MLP neurons of a small language model. Each row is named by its layer, matrix (up: input weights) and neuron, and shows model dimensions 64-191. Each number is 128 + 24 x the weight over its row's rms, rounded and kept within 0 to 255. Numbers have three digits each.
After each neuron's rows, "fires after" lists the tokens most often just before its 100 highest values on Wikipedia text that the model never trained on.

L2.up89:141187094148129101106101124123141118104123171121123117135110105171075112109166184076180123128106147141120118129079172158139131122142132107115139122091125147135132179140188143129142095152140104136103118138117144135141150120094152124156162145160141147118127141128105132132137105084122109142170161135129100116137087147127130109112131107137146149090154122099115114123108143159115140126104
fires after: "\n", "A", "T", "E", "Y", " A"

L9.up1420:135097073100141153138168121102135142114132109118132105119120134159131132141133172126136091153139115125115142107090075126143134077135159184140105143131119173126165122138158136160128139168127104165123133128134105130118200129147130152138119142124132152127139153126140107161127118119127186129145105087103127147148119115141094143148088142095147110134161146117141164111144118155157101138102
fires after: " |", ";", "\n", " (", "va", " MS"

L2.up1383:089091099113103162110148104068135160105146125125110116105117137118100121118151194165146127151148121170098126117101112152165147090160139137114079113104140133111124134185110126128110052146139073169119112124120157177091157145096115089160138100167109164132131146140094154138114117131141144169136109132147119138124104162143125133095142135140156097115104120095116151112145134130102148150080
fires after: "\n", ".", "'", " 3."

L10.up51:139131122121142169115134142129095116112126094128113141089164166149122120154121110171132167150137144149122117124089142160118141131134152114121162117163191113106135120125184154111099107143122128119114101121149149116139124114123137113100122123144106167167139124091136113132125093084102115134155108076121146134096113118111087109152109104144108193060114116142156159174166112151125103124125
fires after: " the", " of"

L2.up271:110180108173098112122116167124149146089125129143158117134157156113100095113181154132134138166072149135130096154116168119105166117112166111126110140047108128084142151158087098135119146103148097147118136144130112140100158175104139107097090144129113149118129159128123148118148113108174126184151154111148135164139111122132085135158133113149129146100146123117189127108111159131110142075116
fires after: " A", " C", " M", " G", " L"

L2.up619:134130098137123154095169157109152158108137130160131094124084081105121139135140124166112101131111122150104143097085149158150162067136140178100063155115130171084172187106151131107120141121166122135129121136185114172136117146072159104149121133112138131174110087146107113146176130157123122129134127119095113122129082166149124128146156092111163161103147111138157136104133096126123139156098
fires after: "\n"

L2.up950:140117127131096143112144122083117173139128130157118134097144118108105169122131137137109147170177136161099129080110147135106147104129153136134063124092149159088124146104158146135143118085161119158127102126158184156097173130137130100139104098105146176144132133105068163121124131161105090161134136113106115155110119112146120103157128074155124111108109165141147129171104120127148053121095
fires after: "\n", " named"

L2.up1167:130125117128135127119125168105135152115183165141147112129160115091070143139146151088139163139104142128166135106101174123138105099135115148150079124080157156101116179144134175146181118105173084137131114116122161155106123127116140126085138113088165175119172159124136160126151134112130128114117132106123119155111108098143112122127119122165139123134087140116091143188120161115142086151115
fires after: " |", "|"

L2.up763:103089118115113117142162142069139138091150124142077110104091155139103194118098164187137139129116155163139125153113128172140148135120142136154099116052142163076130136110169128125158109159109114119141090103156125134132136145134100139106132092144116129141133145107111081129148114105135125136125106095152114157150140114113131126107128122157131141119112112122163118166138121133100147158134
fires after: "\n", "|", "==", "===", "-", " |"

L9.up1182:133138103131163122134207101126118157131181156148161110102115125108110120158100090121126108092109131099117126139108122173094131113133116124121108121082082142141164131115117134100146145078120098180120082098134095138119134122134144148111164105124171115123181154147151108156169164113123143123114124145131160126132109131112125146132143142120094130148105133111151131140113128078126106112122
fires after: " |", " to", " the"

L2.up716:139100122139084137108142202092155134147124109101127089098136148067078146126141116119122137152137103170174118089097163183136106125129174135090114119089143097151099154114155118116121119156153130105131150160145137152103122147090158128137097113076103119161176127083120126139148133113108110127137122140149153143098128163080129101141163111109138181106129166150164131130132146117144130130133
fires after: " United", ",", " 1990"

L13.up909:117117141148102129133158108079127101139121153116142108139130177108120163121146127146139110130118115152151092103144120166130149098109099121114134159115122140176136131096164129112088142117136122131157138161133128131181124120122128099131130144141163162166109144122111134128159172130111134107167097141053116136164072126131117155107127104117115131119111159131120123153117100131112121143072
fires after: "\n", "ed", " Al", " O", " C"

L2.up653:129167139149110119136128148169147158113125145098120131140092100093135102123140181141169165129123164112137104159111145147138120114145157135124166114135108165135160151159101144105132099164150148115133114149122107131137134106113132110090145155173113113159113126087112129136144129108108110129138150128112119165162126179085123104107138157120089167107097123102145103071093092094153152130087
fires after: " 2", " University", " 1", " ", " ("

L2.up65:110104125135100166126122134100131128099170109086109137127146129098141153142141146112180114157156140164127125103075126154140133083128152148147124148132139153163135113134071100138119111125141115137128122132071132152147173131157128153147107122125131207131116108116069168116150144143172119145128145136097154165098087117113112144122103108128134088123141128116114139135108090147122138126113
fires after: "\n"

L2.up1076:099143138192129133093140178156135123137175094164149115150184110141144115137160118140124152110101120171126131099099153111088117106154176128123093122095095106103157154158118130142139098114118155134127118165123137125114138157156146154124108158147158165102109181103123164126132121092153098122145140124140113164125134090150116106155115107095113137097112135127117164194124128124130112108090
fires after: " W", " J", " M", " B", " K", " N"

L2.up1479:143154083118110142120146128146108114109124142148157117153161109086138119095131123116171143150105097138151081164151119112104110117117136148127099164113148150093122122157186141102182119132121104095147128152140134122147115160153077128125141090106182118120103163085108105117136136127120116079142129176116099142164151145121122137131161121131067139110108137129154114173099114138155136107133
fires after: "S", " U", " St", " House", " Ministry"

L9.up1026:141139121143170135158112131151146119151158072120106149172095087134093126090116083160104148143128120150165095093111107168170140118101165118108142080128136112117105099083137133098123117113137128139126104139141110138167138124116130138148100104119134092176130108113131093120166172153118121134131113136139109105109165180126088110197171138147129159132108113121113128126099136140143163128136
fires after: " |", " ", " 3", "\n", " Platinum", " the"

L2.up1480:111135121135103178179117087116136166075104158141137125126100144070087173095150157149136171161160132153105138138136134144138119114145131101105139152154141124149111158127163150113155088121159104141128111114158157153079154109081123094169146074160119157144159155131113158163190102144118110177114111120147142148127099094152132100117187124138150122120128124128126147155130120143146110126152
fires after: " as", " well", "-", " ("

L2.up1322:126177131107120116128090136126134117099178118110179102120148103124145145116111154131125120113124155127138130141132176124150148073130137144133134108112103149070142141168132091178153161135146119140128145146186152143120134145102097148086118119126105133126150131085131154130122114164148112169157118128075110136106109109142110134177122150151138152114095124144133142132117140138125109127085
fires after: " |", " G", "C", "S", ":"

L2.up1414:087160117137133126181095140109141137110153134144124111133114112120128155087159086104143157148107184135126100150123165167130129112115140158138137173120107139146106138151134132144139129138151126166121110138107156142129097162111108127118171062156080145126159106103130172109157069096150115132140147115138120185124145118136097135108100115161144118122117150151210105130148145107096163154126
fires after: "\n", ")", " size", "W"

L9.up180:178110089149120157138126109107148164116098086141141113085132126129137170126110114109137113153158139126080133121101130175183134102141144149098076117151161139131126174116112189076111098103125112119120112147129147183112103140112157137115116083106124130142225116124131155134148110124168157125119159131120179170079133111086102110123141166124155133129095153130123118144105204116155160153105
fires after: " |", "---|---|---|---|", "|---|---|", " scored"

L10.up561:136108098090126125093124132118112141105146141115142111122162156177083142130135114101120135145154170158124128129118158111149139114130080169115151138096163120100175136104157127095123118101128107129158123135122124153137153138081120126090136159140144132134144155128133141119122159122116119132141157129125141120131144085145126137155114159126102173084151157112113134138107118119121114111120
fires after: " in", " the", " of", "-"

L13.up112:120105122160106141136151127122116164135094156120140132065160107086155067114136149133122090117122153132119149100140080178086119062144128148131144126119116163170137131134121107089106131090175087131144139144188113114132122158127127133160114127138111137112156098129146133098183133151167146156120150123151130086160097156153103110159119127135138145119145118121157140082069102112110130105132
fires after: " |", " 2", " 1"

L9.up1266:125142111090130082091128159105080127120142101122130127109160117123138122118150157187148105140120111174139116074100147162111131099138147132146126143123166125116165130167155101177120111138131134132117090122137120154132132149123120117128140137145172107135109111093133139127126128133125136163178123126124092134154086162176113173185114107128107161102121148152186142175120135147124110135103
fires after: " the", " of", "\n", " The"

L2.up1430:104139106114072152125128157153140086120136146120135110134155120101129117117150143143141157138156130169142079117107083138100108090117158110119135174096135102165144093109164118099135154100164127124128134118140111150134151126149139127139158091125119178127155142106124145109109141113115119134113173151126177131172092135130103132128137101121071141110082113100146098146067164113103142097164
fires after: " 0", " 1", " Apps", " St"

L2.up1446:114106121126095142121132147119100086099132092106133108099145132155137157108125132164125099105133172183133113060148111121135142133099117126133101114136124166116118125141143119211106126132127120147143108108153137148126125190158148124163131096165130102124127111113103128115129121123097091149141118092114116127095126124130115178169100093102137148135092115130121139150114092146062150144075
fires after: "\n", "|", "|---|", "|---|---|", "|---|---|---|", "---|---|---|---|"

L2.up1453:136152099091183157133122113097117092103173130131094075110091139162095105140115137164128100152142161120103144146130136142153149119134117175144094167096157132083141109097122159126146123156136103141160141123111120135110154151105101144133140106152141121144141101145119131135162163115142161132132161119123094128104123093088155142158133130119144095131158137124094154080114150156105125148118
fires after: "\n", ".", "ت", "==", " elections"

L2.up1093:161141133151134119134152142138120153137121140155075111170129094138088157147187123109140127117102144155098135144144112141192151107100148149095117134095129143103118131109159101119130162102174060142122107157126150141123122117120141091142126159148124157117107112129076162150120136155181103122148143141141106134141125140166114117140127093150161136127090138155148128108140113100091149165102
fires after: "\n", "|", "=="

L2.up1175:124111106170143100130121177120170121107122128130143117125100166127133105129139115093116120144115145145121131181097166124121121114098165157128108127090073143102125152131110116175136150173118130096143111153129124125130116170121098147071114140102141118103086138111127110123132104095135123176163116077159117171113146119097130118114115123108077163120139122133146143143141146153129128125109
fires after: "A", " T", " C", " M", " B", " W"

L13.up390:122071110132134113146095175079111133125162104078108144135101158152126155106127140121096156133114151115082086147092107145117144119133120135131133110090140187101130147126129132137106105105145142124144139113105109161148148138103128077125126085138147155153161128103117106147134100131126145113127140085094166121121141117148087132152118128113156184114101115177155104109116136129059122145082
fires after: "\n", "-", "\""

L13.up1460:110130120080108148106149128080140114110092123140114133105117155132145118154140120154144123093095107150093131104163112147108136057142146147129109152130129083113096122095158118148130121080128091151090148132137152157113176129139120128094148086133096145142127131135131143143118110146133128129136164137121114148124077153155144125101153163156138141104161122114108154145129110110113145153113
fires after: "\n", " |", "-", " –"

L13.up868:118122119112131124087153126128145085117122158099118117102117168088137121160105159138150134114079122128125161124115099120137126101107132133078131122119154127113092193115121168108117138139116086144110130143098151120196160179119097162142114131135147107130100121111078118143152134129131161121143122168103094167114142136139164164101145112131140126120099142152082183127076116121119089145104
fires after: " |", " –", " Al", ":"

L9.up1253:184143091132131162103147110092123119129159132135133090132145129120161091121090142120179112106125131157100125111127138126096162107132161154144097162094092195141161118121130123155118137142155153154200092168180117132120091162100099110138131091115130147145121123122112148203100160127088181130141142152104122123092127109156128122142117154105134132088151137159162152127151089101118113091092
fires after: " |", ":", "\n", " (", ";"

L10.up255:154127102129095155121128169131116146099135079110130135159149103147094175142149149167133136092110129122131106138112110116121111118176128159142108149158137150086145121125112102092146064137154074119186115151172147136151142147136106132130143100091170131155145131103105099117141116126102108091126128125158132126126139136119123101136124140118128143109146117115107092100128102131110095100119
fires after: " U", "-", " ", " (", " code", " Laurie"

L13.up1484:098110125111120097168117183123139126138188112092082157128109102108116159125182113129171153093107123112150105137134110130106096085125126136152093138126114131094127169162127151114121127088159127135117153123107137148084192139136139107137139099107122087108152127125088152198157135114150137133125119109090144108131128134165098127118122084110152129130123130172132133119150156098109125143064
fires after: "\n", " |", "tha", "|", "\""

L9.up443:136130085082156081100167113080121128109152151140149152090077097094147116094147091129149141147127154112138098149131135121096146100111132131125089120077143153106124120175130085110132127139156131143127123136139110132116135123098116123159109133108135093138141136126148153107104146126160111154109131115135113175165114169118113136126142128123089123131095189154154160114149164135136138124149
fires after: "\n", " played"

L2.up745:130124093127111120132168131159125104118120095095143131150164101096155128108149141127215148162124130151131093155129150123143138119111150108146164152117089125100116127200107092130172110128123140107154136185143177118106137136178117130113134135143178162072110115107094128148116141115170139160133124124071094134147133107121109160148093085117094118141076148156159133131077142088125125111163
fires after: " M", " J", "S", " R", " L", " St"

L9.up776:130082148086170122123154109093137157139114147153076125138188134086159123123167096131120109161111157141091120156103085104136121105139115149148123139150118126135099122117145126061101162100127153126167116157130125162141142083126089100150187143155179118132153148102126127099115134133118126136152095133152066157138118132127128116129153121090169099108157141131117123101153155096110112061112
fires after: " in", " of", " for"

L2.up156:096138130113106150162152127094108125058143151163107142128089127119110174124145148127110145135169172156121148058101140151166103125097121115097141160102142137159122150125138153139133104112141098146111141109144121158098156122085135141098116123137146137189140143132094136122169091107099118145122103128127138146124106095154134125082179126192155138133127126092140147160136115124137123141117
fires after: " as", ",", "\n"

L9.up984:124151151149073141141122136089113143118109139112128091147110122090133141112109106138155157133106150149158140138066121138135111123120150136114129117127119113106122168122140116123121098113171114095095113126144117153114107107087159144092131154094135150154118130136143135129142168153148116144136096133114111136141134126146133147101122117142129119120120138112164133149130121108117112173131
fires after: " the", " as", " a", " became"

L13.up1361:160122138130179085163121143116143147106115063093114125102144130139142136129114092109165108116119161138138132135141159181103146112106143161125065174138090144163133155141126115128131117137134171120110116134094119165159185130121107151089120159161114105137093099162103108131141098144164121124147139129108106147146132115141133167087110132114145112107140130131126154144138124112119156135122
fires after: "\n"

L10.up815:132128134166130127108145140130110131143149130142114101145149114071168173138116163157116173139131151140124107140117119154141106142138090139152116142130124140140115122115172134145160112143107112134144103130142160103106116150128100126077116126160153072092142118151142136166178091171154129135141113138122106163128098093133130155110132134119126108097146109169142172159138135125152092117111
fires after: ",", " and", " |", "tus", "|", "tha"

L9.up927:141099120167092124141094142132178149155118083091099074101143165124143154147146087130158102151125116184147127125089148136156135128163158139104127130107132142104124154136151137119173102153103123149116120139140114124124154129093129100095146131133136146092119102128086141147187086121130123151166143114125113146127147131084113106144169149138121172114140148166171177161152127161128128124158
fires after: " the", ",", " The"

L2.up862:133152119099125123163085127138125116070113161066165146093151175149075152126125153151147135176159179131150091136111127111146136123141162128115046111150156156109143143123110123131103104117132097102144133118106137132096156143114116085096167153115139095166126118105130125134135166143106140144139099124083111164114145158122115114134083136102094102138098151118121128107122148091136097070123
fires after: "-", " "

L2.up1508:103153090133113111148091154118116140098152113088160120129156147131060093136174153137121147167119182144140089102125143098121114088134135148128114126156114139132150134116114139138125148186141105126152121112143147142128181098086081086161122145143113121154130128117121150128132157107167147138156179162115151167086142153122100086136144155117097156144080153105111119109151102126145124132118
fires after: " ", " 1", " 2", " 3", " 4"

L2.up765:101117117102100118118098140130135139093150154138151150098178125114102120117190150150109166155147106150124127083110143120114146120167113149121110100082097152151145188171101165104123086121118100092136110136149131150141222126088126121129162144170158150155133139109137132121154140145149083178129139104104142148117096138156109142144135111148132129123098139107108106140108120135143106113118
fires after: " ", " \"", "-", " un", " ("